config.yaml
n_layer: 23
d_model: 448
n_head: 7
n_kv_head: 7
head_dim: 64
d_mlp: 1792
vocab_size: 3139
activation: "tanh_gelu"
norm: "layernorm"
norm_place: "pre"
norm_eps: 1e-05
positions: "learned"
qk_norm: false
attn_scale: 0.125
bias: "qkv"
tie_embeddings: true
parallel_block: false
init: "normal"
init_std_qkv: 0.023
init_std_o: 0.0
init_std_up: 0.023
init_std_down: 0.0
optimizer: "muon_variant"
lr: 0.00569
lr_mult_o: 2.0
lr_mult_down: 2.0
beta1: 0.9
lr_head: 0.00612
grad_clip: 1.0
warmup_steps: 200
schedule: "wsd"
decay_fraction: 0.904
decay_shape: "linear"
final_lr_fraction: 0.05
batch_tokens: 32768
seq_len: 1024
doc_mask: false
train_tokens: 454600000
steps: 13874
dataset: "wikipedia_en"
MLP neurons of a small language model. Each row is named by its layer, matrix (down: output weights) and neuron, and shows model dimensions 149-276. Each number is 500 + 50 x the weight over its row's rms, rounded and kept within 0 to 999. Numbers have three digits each.
A block is one neuron, or neurons of one layer that tend to fire together. After each block is what it responds to, as a language model described it from the Wikipedia text at the highest values.

L20.down1329:606494588466541560451539545530470515463482577494523525491530460450512441506479396495440454508570500444576581422521523474589601456520501575531511425539471465462581420530524397528529541497504534496430466482456484505543467566469482456540494504595458480436414493451479573460510516451419403492532540448466478559473586490458424542546483496493566410515489526372538470558534429541603531592488
Token "a" / "A"

L20.down389:413422470388468524522487473480466479459560497556561561500506509504487461493387525564569603498522508440357511485549420468523494449469539575531438453495449523463374442492536444539520485488498434570546578544455488495467482442590454565414428543487492481499531484412523447492450560489457464474383492502459553529490598531432513532526512497515542516515485570399508503500536457428594514460459
Sports venues, teams, stats

L13.down106:464559451512522492446492552450488508466501564427468625501415429431502537492468472413517492548600484503521497534546486543458448520546574549480491504477587484508451416437500593582569492443514477466444567395442465532446608524497530523575493451489497517506398587531557496477490539486487536437434514479453482483385486406478387532480469578509557548536520502552472496608493497499525434447448
L13.down214:557488511523523557532533530555471564487521546452477433452488469443499502591526488448394549474466525497523520472478493509492547419517476571574502463526573555457561521567506522502518484478456456513528532456437481500519506462435496483374578679483475504480553533515480548413562479448473603540476516477471520508461433471416405487448503552461588544473548434471653535443450513398510484449489
L13.down231:491577491465491552504470438470540451540508481482531500496576539505442466530535521534551551431478543500545474518501434520564573513447505463542399568516540510535473544606489498515513511612448430472469528540541577449429434551500532573517566516486556581478526426487566506438479463494462540452577484496516525482562563501552448506492436432566510623466512592587516592521476527514573432402567
L13.down474:432517562519525533538506493442454467504362430589485455559459471512573581502509512438401475480548584501423509415548481620568584521536449512512530502590540563518569590525590474476409568527553438476596521479506555469457493513425590534392523538478434506503478494468560483516600549424521456486471532487502525338511465442413426517366505539486610517536434414572496446471441573503537505478581
L13.down608:429453509550539472451551527430468539513494518474487463483462562397516455490543497507530580436520431487536533569463494598481456593514507496498452525530527397421539468477466499473526506456507495416545537510506563502487551460512437456518447464547462454512491463496526456467541480534431595405459540495448467495481480471524487524425530484475446539491482461492563630433454496463558497494508
L13.down958:417505558448475551507544523477446475438497467590545516492470523559549451419485496492549465495502470453438528524523582560513431544462544542589558407469498518588541544496458457505465403531518489545518439440468480468592578476524612583453540405431506528526428512478477568548445537497510480478496420556465504464540522479546485460475526473582427493497451468565531569518545479473464435444565
L13.down1079:508460487432505585559496474571486582468445479491507542510530394495504566481460574386508490475570503566493480476525487516409499485494520418456544517461488536523504464499548485550479517589513541631584525557503532384476481412557501473584484503578439526537536430416530516404424500536517471533524399533555494474558382475464441496524492538566468525492482588562478518463497511482439469446417
L13.down1275:536510554548521481454565523533437479424453497556495463439458498536506475515512525482557555442528497545504523518469446463463494450530484497473510553403524437565524494506389486505441443531523417538510529501466469478449513528614504467597477401446509566456491510578543413523435460569528568549455512486481533565569482481416532477434475448464440378483501439472490480513496433485517495550492
L13.down1361:474491509471507556510615503502395462538492467529504469400426515504575471427498554536446445610525552477477476547457491491584434528555488507467488470410499541561537512582420423506508457554470556495478481500434504473471626599541508510472584602519493556520505448496489549518499531590452509495543473547475506501562487634485506546520590450463471448430426582507522517537613470496494366488570
L13.down1381:466407486514482532555510589421417449503504534512471482556554517585579481555407511416448544489564491570516502459468541485494370451603545508527569542518473610447504479503515523420560506548491498430531555466592462590659553537482559556497582486494469487487524588505468465539484576528421468592506490464476526564541486434513457413532549499417505525483423481573500468500515502543478512474518
L13.down1384:590596419478543516491510506491422442466493488486526515504540538487492548469527493483603487507534570517499465519472526421573503503509477463482515438522530411490465502527532586561530547577451441510475437472437389534474489390473414538439525515497531492541429498498460493494439496460413515528502567381467524507608497461444451524533582596549439448429545618522407458517463449450504469509475
L13.down1421:448561489432488569499498575511470497541458399466444456473510479493533520559564488474425540516494481476466437446509473369407488490618477508453481542524494600504554482453439502518476465521419585448415399473554563477442519476559609537419473522496550503497484507490539509534502470581607502463511447481444457492539416458540537462601452489592456590571504571596471503445505474545533476396543
L13.down1424:561595469487538522517527509495437488500393558520469537581491444491528539541545484502429449508494532532425488522453366470494435575500550534502542439541510453580478498494546551446519481502528501536551471517465521515460521575548539419477537495486613477554540436554478629467520558511520487419505524549457574502545499533559485505565535490573459540534462453424464404536469547530531427419563
L13.down1561:502524445549460445519503475458478573467404454491547567414587558468490503497524603484454437577588480507611573460569515495528576509498616479431530501452392492397550433471496513533504528600520561523453526502471493552467508426394512500463406468440552472450552589485485525489475511524382547492561399401430489539502507515476498523470544504457486487454496496469470495532485517444479521529424
L13.down1584:414475515565513506507495593476514460465467558526503495503446519461491474480520532485534562486532509471496501516446623531494449347564479549505470573465471517479497463487518484462472556512492567555472495401520523490399544510414483575497435486546423509506448443426471494554556498472503536426490504517474629513476464450500515504539375562552448511593530551458548503519488495517588585593497
L13.down1775:457415384495480489566513588459518555490485537532468555419506498442578440500550474484487455428578478452545455465521440492509594454439488550517356564504424439531504464461571474479473556543451596492537514579531512423561465492523479455523528513575552462403559494488392502477479528488487406441446403446451531528440496556571521542457504531511498438557567500444581464578445447482516438513519
Career-phase words in biographies

L18.down202:476445473579497522454429516486552473462459461500470471493475457558491576472559478533454455537445495456493498463461345431500398464472542459504466529527522444476576493433516520402525500515488500486457531473491444561560554514549517533499390476544478470545536511538503492482468471535458556509459457591510544505501550469532526434505588468473511560504390465470448469501477509498532460535441
L18.down683:445580517524558547580543502498470556559512480564471587534482484481408487458466539503530454476547545560500562478430401459462469492523425460500469539543416546434453428549524495441470506525531547485489526587439402527492489469426495443548489569466417536537484474508546477597602492457532482487505495525447508497471623498535558436494451548475476453401438568442371548455512525415486483443461
L18.down1184:526540509487374484406500531456533322453490518495547487542516510521507497449429483492478518527564510566517496531524458558519567458513486578427379473464513546537438466555502502528584544552455537572511517417498493432505515510483523514577492473553533487524529532457441469454490487420579454474534483507516451493514489491553540498454544413435549519527360495427660458552560478443465545448489
L18.down1465:535432508533508509521527526515497485504529538482442462439473476443466398510566532415435516464536562471504538395438542564545462488560481395480483544561462504431534508508435460530501466530492454470464552521555483549480457555437443467488524509513535539560444573515502486497374445516511576425546574573453495482468491381557510481504460465558521591528519427548410528592513432455478485543505
Separators inside numbers

L18.down478:488516562427498424547482546562504421440501524563501536385447575511519442517626501433459486536538492489522482483400509506507438450524463530422523500482492413426563493461487498562548543575534584520387572496510550495423454485555478416544510521494491468513569401496552413441453542501434538446606489500467533530518479516444531585552552551480497542521500452500561498501506502523564580448533
L18.down735:511479534544499435485554416524444403425450537542448578431500471509532469492493441476582519459532604489512500479458519420536453507456522409544556469426630492455510475494525487437437520470491630538493510529436510588564402568523438506572535435408531511430504442508496530536429468481444483536480578480603499524508535461402554560493533497443473486506491544515467519455459515417521493490507
L18.down1432:575509515595522428488544396601432522436522455378623493501460497519520477476507511519554458505539522493567444439518538416467441368454548506560629464485458544479509542486432542436456476483407556502570594583472485497515469515459535412438505513496547487467503548526405598520596546468578476518500442424531524494489491600440371455513472486520459537514432482483511476559530455452536523518422
L18.down1570:528477485571559593502540508468546467619609423456557560401526551456538528432457476612464507468539530458476366515486532550560581468369522447476531459376540487542499515527414531507500495509478633437530544441527522510571447448535421577418629411532423532490537469526546479472498535471446420530627440465508434493435481516428452426546483554561525590509478548458396569572537499503480494528532
Indefinite article a

L18.down541:553580485461507457458475443552486459511445546429544479538491494533473477539518557512348423486568515455557428503536576521570471488546549458598456539559634521428505362465599534488474633556379443504502562576514486567425495525384531432589459406435512576459488547398512608471471508554538462556514409437505553528559430536504420445556448532481537572517558492546479523531461443525449551439420
L18.down1068:473484435443499462527538531499495520433495448513559614487505479470537430490457521433542544542466507440517471478466634522429417528560482459525447493543512499503524461476436469533405542454520484462506453464514493557552513568500442460420471525503490410494536498525463526444530606538527551597459438497534389559487575508488485549668535479471520357500483563414450468475538542541530509486463
L18.down1161:501475608487465463608496455541498463454554471552385529460436535462459532581450560543554454441502559500518559505583491494497461551435489513500385506545548547515484499501514507438495436491560510559461475518481502465473496601564419493506593523571532482458567541501545526479635463513473525499573454443536531502570442513496492543486519630528501529512562468429609421506443513555533541496578
L18.down1454:457501536527514512566499517514384421621575487528579563549449532515410557495462573548401438586507625490485516558524537537449503527479534465486520536477532464492535514508519505535444520466430524470467450483508484511508553476557416497518440471456535495498532441467489513419433525426491562568425576549581500484492517436488528543561584540490469494530542454555544485505460460517441590496515
Heading and cell closers

L13.down132:415439444435483558489500547507482541590577482485569488435473474465512466427517559413395498442490497610593485478530587422504416474546532473442530582527463513503551509437474461540476451500539560536555472533420515550537550418442564520574528535577456483387495377509471509466489567488592453540479491562482523493528556510548424584506496536448485371531474532381532527466451509535493537520484
L13.down152:506540537501462597485537498521521492497497548516614454469477595476516521444447568507497594535443561540481498483507495398443413494522510467529582485477570529389486480493440368491554407512485509537471508457480458464563469465475471388425516547476445469489501486528556500440478557538460513470546484431593415507562487516491467547602489530415496494437540484542487608529439558597464487459542
L13.down255:485520511551516496566535451464494503516508533553483480443516525462557444402479603528544477536531364527479475486488588425561557543578498445448560546435465491429509492477513424541433445475511557529497611486428569475566515501502454408593483575450489403507535478552493428526371496488607520543443498580449469463501492497469541444405449506444464446486527541510369519411439548514465542463484
L13.down269:427409519450494510465429502563465493480539620464463551585521447583478471486439527558456526426543519579505572499616476494476515505487604413550531478429529455476484568516442405430478492436550462591484552500479552592453545583575598522575414538497553447479503581472502549425465484482473514526448465524515501474542465559549483580521468540551509460559522514503451431552564583458465462553452
L13.down338:462545506542541500484358537514501433550604523463436504492477473525394482334425491487504462493540518551497579434451503485444502607502498583566487527552468526582466528461435530530424520453509484421474591577454550415543417511510505485497469533461512518542490534432519480446416494444531426515554531522555576488540589513580473497573498526444535486472494429450562657566419554469549548455525
L13.down432:483510445628466451552465442604497428506489531511490489467480437508492502543455487473462497553425521592561553537503436426543559493522379557491586480494552498550426456567566537424469552577486428421516472461489467555522496525539498475498455486502481474538479502448431402479562676496525502571438399504527513556563513470500514555493484509487552523448580454432412496552489440533435495532442
L13.down531:518461476507594534402583505438468562531525561565481528545558418449514412506537546523479471478519522562442539490494527631505520578525524475422501503538489513466456401616468466439421459455542443633520512460514509508428536470536487560462531469532564522446443483417481524444493506563450615445491519486520493563510494535584482522570461505413507482491607562441454480503436516478393537510564
L13.down553:498457404550531545468495441586511503514464482524496514522512500455504520535454452537401465512453472414554392453521464578523515541463575478486575451565476482450477444379508506477549410511471422518518448508499467453455466471540492510523611480504543520568495487546461450419510519580490479473567451333459495530542492612464478518560569532580531608506473553511462481493524488528506469580450
L13.down750:415537477577501475423544426517513517453480657534467585525484494535517448446418478434433546510506582586515514552512471495446370486515446464500546469553519502475481530486527467516507486493458487499499461465511515468402540494535493491528395445548481515495509560472477564508500552455418448492545501503511542445415495491458508564536474486545545550504500507465499632448483485439464485540474
L13.down812:481560508450575523416464478437459413500481505512485544445548516519568509502438470482476510612584496453461533492558531528600442513510514442467523549564492582560508470517447550464475515402518464570503506543516547505526458543425472413487500470495457504492420513521585395507509539485560577435550469485491471526482442435519488547516438406510486486594561592560439570515506524479427475477440
L13.down850:463567605434479516477531425463630503521482546441468533506341498572563428401529509505539484476531543533504614450573532462482554498502538425506470550503524513433539481565528525447502524441515468538468613465441446495455531522548436563494487491520496538507584500519523588420489539507527538554457538510468459562448464485542572444493578527477372469499482566483542539483470567555435464505521
L13.down916:454549535510457529392464483504486511440525444469522524433532462533473434504454583430614514422501453508432471514563510605479498453525407589491425484458432526470591457468551532462448553497460417462506572573527473447451511487474526508520419479468479431465477529446575471472480568582515520534532531570476515601470515407539477463497394560492545514487412538451520504512438500465530548603522
L13.down948:485533525529488554453453434633518431445565439457489553485464512555483441521486562537527546569424449529545496466533435466401481483412508522464549529562536485533516592549423482422460392525428391519483596496477413558496590442538434490505461469496511543532470546551585502449441490386484527505455479531626554550486498513439530453566533475506386483437474502577533570421499537503522420563588
L13.down1303:520496465425433574483519464485534435349518598587513499498437481465532458478529525441374489563475469482502574511552514583572499504497497479487391469513431466501505478464568419563572547520415537572481583429487494547516578482414565500522591453555386491417531420532482439414472491559555470480460448487420551457587586460523519550483470520536473510485548458575450516531505446542452464464606
L13.down1574:593430475561473477492465650431515500540541439431539496447518523494440494509534473499408476540534492481498541577554583511559501519446495436467539506557424455543401563441541582420520559453409491569542609485444531483438417510519490514509478476522494553396403516541610597519455514439468575601485517431424537522504495462504486485526477475414457483527561519604525543539537501515477457571446
L13.down1612:496523546504463511538454523565615459489567489568455431457555505543417479476492584508479527548588470472563612503497496496491530509471605476492491466465529522435516545443427532493467485431498554487437483483432483510552497450471470439479443471476495569481481502549503465456481433390489473522469521545519546590546542467500528518403505597477511487509484508461453607512488524547537469555491
Table row-end pipes